From a checkpoint of a small transformer trained on Wikipedia.
Size: 15 layers, MLP 512 SwiGLU, 9.59M parameters.
Architecture: RMSNorm before each block, rotary positions.
Training: a variant of Muon for these matrices, 150M tokens.
MLP neurons of a small language model. Each row is named by its layer, matrix (gate and up: input weights; down: output weights) and neuron, and shows model dimensions 0-127. Each number is 128 + 24 x the weight over its row's rms, rounded and kept within 0 to 255. Numbers have three digits each. A neuron's up and down rows have the sign that makes its largest values positive.
After each neuron's rows, "raises" lists the tokens whose logits its output raises most directly, leaving later layers aside.

L12.gate77:144165129154130089148122142128100169150111135101107100175131117147129107095112110126064139120119108140137106094148174127170164081147128096125137141145148127149186162138099165148114150187134103166158187108127139160135124157133137111142173135171145120111109136157097134133129137128109165114130140137153127182128143105099142139119117086117126148140115089111120149148104099159119124106103
L12.up77:121171125161146151118145153125129117109149131155146112126166125149108140118157132126100135091105118128114125082132160139122108101095093113119135138164119175144108134161121118151159148138098160088129119125126121129081133085150117146108143151155114135149157106142129125152075166170127124071100135096174115127099163128122115158101102141082105096144120111101163086118102121093147152140090
L12.down77:147161137158149155096113118123122099144161097088145128143145133134135107136091086146113093116138147141131102159095140138142157124112102156119108111163116163155133112142106102160164135134136136117108121137121148113141109109126111165111157188122154117082133138116104111159134139225154152121129150137171146081104177091079104122092106103148139130163130144118116080129117108094123146143075
raises: "que", "ques", "ce", "ét", "qu"

L6.gate292:092110127120104141118131141141125135133103139105113117154165127101149095112187085137122192114133088119126091104162113092130133162110158159116139113130105119094128125177155142141136114125155124138149119155139149125151139130062121135138156117155136120131145111132088137117140135127117122157128134135128130100111125118111110134127079113146129152141130104091129120141122160121127154090116
L6.up292:146097143096108100109147177140118148109143130127072138151116100112190138139131093124147177122149132113125112150117090154122157158148133140167139159095136151108120135145167125145167117189131141118114145140123134136141092143111140112131156109156134095169152119123105110188121137133110103160123124173104187127088142119097121116130125127178097104128116157100092155084098130141140134125147
L6.down292:104075111124096100116166099114101131163108119117067126094175145131133156106168093148126169104144106117129133110151110107106119158118151156119151121087135117106134107165149112125166115110142128142105105139128151105118133144073104128124134129163143124112124112119083101106115177131109165166119131145137127131135099095102103143163113110108111147128166117073123131111112150187144111106122
raises: "na", "stant", "ishing", "isher", "ced"

L12.gate152:111116144116146098137187110141106109101109139125112104106147127101112123099137166139173090155128081126126139067102122125116138140156117100107124114071144156096151151147141133089095130200158100167118106118102122179180121134137131147136177103151103107147141130160126131143137099145112127124133097129189103133088171105139136152127136145140102104099105148144145101108096137169115142129116
L12.up152:150117153150095070125156087116101128182141125177152096134136120129148095159113163130117108137145104150142173120086123107110136094186088098119108136121114155111131148139127123076097106136182110167105094109137141153130094138126127164126153162154149117129168103127106123103132104155129125103091087128159087143108147113113134142154123138119130131109138138103138102134119091158126134125130
L12.down152:132140152149123147105116099129090120107118183128124117160143100127142140122118169141131057131152097162115114135110133163107137110133141128120141135061128127124110181108137111128163153129146151093199082119139132144125133132167101152156110136149077130083152180105168154141121123121099100131142108113101127192100151070117119104124130095122142122129117117112144142132125100120102152136157
raises: "ign", "urg", "ures", "ure", "ri"

L11.gate346:097132123144174159142121118149138128112168134176103152120139099134142096156107149131165072121050142118143127111153127105122141170120123129136163123158111138095116120150137118131114181163132154150139102150164137146111170136120109134134128120133121112132129158152116106072111124135166147138143094128092114090145138162137113117133118102181104164109119139105139127137136147122182182158088
L11.up346:100105174158122153165165137139133107125176097150126158149121091090117139121131163175150135155130096123101140111097130093080136148142124136095080108152133096144130095144137118113100092158112098122157121168159163138143121134101152125121146111131134152104150105135107112124112140100098148133096143136122094164141123111163120121111139118183133142143143116102135145137154132153134103125092
L11.down346:124122137203140126120163134088148105115176162129116136148115120135139103145135137182172106113099114135128139148130133133109140148107125140116161155162097160152078156149116096164164135142135128098157102128111161133079134137125157139116138101092138118089134116119154118139148085136114131130100169091118092103129132180152157215120121126151118115145120143122137133151149160132142153122145
raises: " away", " out", " off", " towards", " toward"

L7.gate57:113128138139130134116159139136103168123146127109154145052165155158120094125171153166160147143133126083148156101127094105141121082169142150135140116115113165124148079122126101131127107151176090142132195082128130102164147165109105098113138121123156120133172147119129134119148132091142111130116130116179122121111135113142112206138130150113122139136156128141141157179124160088148114146113
L7.up57:149093225162114146108147147123116144129116118141154128077145169149123121132136148118109139123110113127136151100108136067101155095080162147106131126122138144123117105139147099103151133119176124112120149139122132116119142154136142148147127138107113117158122121117136140127182142159124121117088174118134134107115087139148138123133162133114158146105107128121145127130138134114112106146108
L7.down57:133133145100092140100120173170138137119131105135129112074126137143128055100122173127126129138112172086113112150160128183134189090096183103148125154143121157163134114129165110150159169155149137146125135115159132135136162143116083100099101077159156113117142132103140134123146127126131106128079134094154110144096150138138135128174147162128144160093160145111179129138132149137169094132086
raises: " little", "in", " no", "out", "ter"

L12.gate461:140153117105151162147125121182134144125174109194161139122142130091116117102099126116111145133079103118104159136126076090123127117121099122145111155123106141087128118115123150134125223105130114127151155123126131151111121109132065126091158158152119116117183112126131107113119139120158141151126121139112167125169129141189115136135113132114124128117150138129127130127115134142136152102113
L12.up461:120133127064145113135127120169149117111161140172158109130129134113114085101127126130103112134124116124095168088160092151125134115134093114145096185138082114091155155113123130057111174085125110128121146104134156151115106118110097119078141134163096134128148090112134110118136133104149112127131118118134171108118160135151119101103134133127176137114188154150104128119094137132121140116093
L12.down461:142143135158118117110147168188101102093132105143132096149155116139129149116139163109107129134130121129106173132184117148112132123131142126092130162152078111084119122151132207137127116083117082148132109104143108121107111171146123128102155113110135116195110115094135139120108101121142123149126110169146122115111179125110114192101147107129126119135113128121138091063084131125135127079167
raises: "30", "24", "26", "10", "20"

L12.gate158:109156136099118120096149091154121170122140152135171119131162152161158100118108133150165115148122174131136117134080135141076157143122148130094102109143088098133120130150165110128166141137128110122125145132095149195136141160087105094148132112129106105136121090094122083146142174121129102111141172136129161144135160099144094106127137104107112098119182175162148125086151131104157120148090
L12.up158:134125136114171155134139136152149158154143151145166101124133113174134160089126107132135107182167109114157102124102153167069141101151138113119096174168097111115112117114131149128132152122102135118152157110153126115145113106129137122108110096115136112113106153093139157112110130104140125137177149111157149147155104073177122164116124114092108133139135130099148114139155092114111121156121
L12.down158:114150150115125137139125122148143141103118115131162150154160147110123102136108113140150118140139130093136149096122137158127094135107113160101095185118156129110114126133124105169094125107134110098108106115115124136104089153089147158147159144097156101145116113040147136144127123139163116132137102126126101166133165091092120112148106126093116106099115179134173121131153110147144109118108
raises: "our", "irst", "ran", "inal", "ore"

L10.gate266:111131141105146112109110154163160134147172112173147109107157106140103118112142130116077124131133120168145163101106147122124168133140104168159077140092106138093135118112147139133160118149125123122126163138149107141121139102138147092121143109140127160125130105139111143115103129133121163172160113145086101173121127138124089159137151157145156106126163130085144113128116151089121156118113
L10.up266:095131140119136143162123094166089123122158114141122146138152140120171089142121155115130095168135124139139129142100116105113116142159063128145117159149178125132135154103192116114086140172147150082128116105126101128145121137143132093119119144103127120126126152136088126121126122158107162134110076114085133097096102089116077115148141154104058145081151097138147140103119111110128164120134
L10.down266:133121105071123147142105090162183125109151137167103111137128120114125115132109121083106124119168113110209113115119099136103164160128085168164113157172087126157157126123132179144146151091116090163121135091148100166110160134149121163115118168146148122137140095125118125180125153120134090171087101125110134147119153138126128158077163143079137118112117106068106121138107147136134124117133
raises: " October", " November", " September", " August", " March"

L11.gate170:169156126145130089105106113133137120135111122109120136145139103141188141135139112137122130108142108109132064156143128133140153137060068143140157125116154171108127147128119106133112124149099101142198149146141141174198149124145147129155130130138129163134152133142150062142116122135169109135139098138123121098135094157140129127075101102145102107118099106147119161064185121137092181129139
L11.up170:131190149114165070080083128109135127131134139100112125131124086141166122151094112108129131108140109120148122178110172132122160098096115150093091146142104118155116133146137100131157143096102098175154118159128122130140102137102105151201169130121097132142172146131136091156136130159140094178127125136153117092092092140146113143123134112134145117111128118150107122126171146168116137110078
L11.down170:165119074137150122120133135146096068135080096098168149144171120128136133066136103123046148156130133070166125136104139115093123124097150132111113171159098140134128151116102144146110152126124111115147129155189125121162114124160115131121101142155110101162141104124100142121139111139122142145143123117109144073126094104075149133110155131137115127128150132173106102134141150126153135170101
raises: "-M", "-K", "-B", "-L", "-D"

L6.gate25:133127081132140109102101127159135109161141145107080123193149143140131144157128131149142099170126142095143131167156143137139156135134147162166108120123156135155153124082154067133170148138116093139091108136133124152150088136107145109148073102106117118150098105163086095082124096144200123135130119154128128146105150141145114123120104127141122092138121138115147109126132121162109122131153
L6.up25:130144157083130144135135151146152163130095156079137141150132132120128148138097141158153120152124141111125131166146150108147178165119161108081104083110139158088111173161139127088130120110156128114100107154072130160137139083122171136132115121126143148179095120139113079102134153163154101112143178119144135130115162139149125104141146097136122089116108166136113128125093173147083163112166
L6.down25:129106131146141118154141125105169112091120163164151102141168131153112175150100112149137094120073094133157134105105193125154140108131151077125130110124136117122147094142157137158120133128121116148165174124170089142153098146178150118070108139097106123085114132112075144137157134139132093144141110132112099103137139142154131107170116104100157124139135097155109083125131107097125159150111
raises: "er", "er's", "ed", "ers", "ering"

L9.gate463:175122105129158107124140108120125164109145134103122095090121128168148090101161137115117069140163113154133130123136133116123108142122151148095144153087090118157109108117140093145132138110088167166124123118123164136109122165112114099109120114111145164115136158175161115113146156125106144150100123156141129167100123141102151109124095143092148150178082143100138113122171156113106105158135
L9.up463:138128103107094167148150114124160150150156117154132142127128134139116136120138138145145118089106110144117147131158093125165130161134074119117139143111087146130121083086111120141169207153148131132127139127111141128090192174145093127132100142087107123123110170138100124145126099149093177131107137103147124177120145133086126123139134094061150152151094157118090084176124155074138169159122
L9.down463:131092105131110118128124152133158110135108149118101137131165115121123154113124127172175154105121091134105085102156107138174086145154128130125145131151142120082108184150131144088150118178137153138125131130121122153140141116159080115132106104161099123111114136108159132117102059116125141099108131161161132144158127115110189129113141095102098164100118156150130112131138118138124177153109
raises: "ty", "ties", "zz", "gan", "gy"

L7.gate265:180103118098111167152148131140081150108154112116130112105176085138118116078157119139102121134101088095147140157145164126140158124116149115094138146127145122119093137129103124132132111135100122113131120119116066143113108148084127108112080100096117102135124191182146177144111114092117158132150152140089160100128151136130126121136173126114107144129094144141128133096071135160142106113144
L7.up265:091176159165058158133125176132130149141160111130126138144144112127113115128125098134149119111142093107126109139116126119109125118091087126075092123127168083143112106111126085162125097124132121138133121141105140174150118131153131136157138107133146111142099162152130123112139126096156164114109144113113158141157086117195133135122157141136153152134084133147145134161101131158091160093170
L7.down265:108192147137112121132135123121136169166137129124112117141155116126123150107160147129159142084152125144109124088115063108101170147165154112109164148093127105096108136108148176131135113140140154145078173123125161154163128090074129149136149130106136131093119168120146126152111088092127158133126145095096129145090122165153163129139149151111125124134113131134087139129138118128095120148142
raises: "ures", "ured", "urer", "uring", "ury"

L9.gate365:120172136119140114151143107142111155181179130123123113124105150163137120145149075107155115163120079097133111125139102124102146140141112144159121103139138090184128103169141151097132150083077146176134168134099126150165111155129104101133081145143138103161154120143125140156108130092136148117119121146136116137115132113095090106117125157125166142087153150130145140151129106109124139141084
L9.up365:142133138099112096144119117148116128134120115092135104098127127138103103089133136110112116106172120109151108060114152102092167090143142111112130093112120089134118127099104121140162084130104146116098159085136091136170091168109131140114109131135155124097110128126072127140141131103134108101117117172126111139121153124148123145149124141134119114148107175131175155144123108112144184142123
L9.down365:124116142133152098115118108141129146104136103156134127108177153124109133115134136137138118134131086115130130113106123099130152132129127111110105119134081116143160148122124139120168153111078124116108143110175136137116079109090183106101041148121158127160118167109172145124091090073101133156113155089093132120143142096128145185129101126097150120125109155111132173115143155148142107109121
raises: "less", "while", "able", "pr", "ead"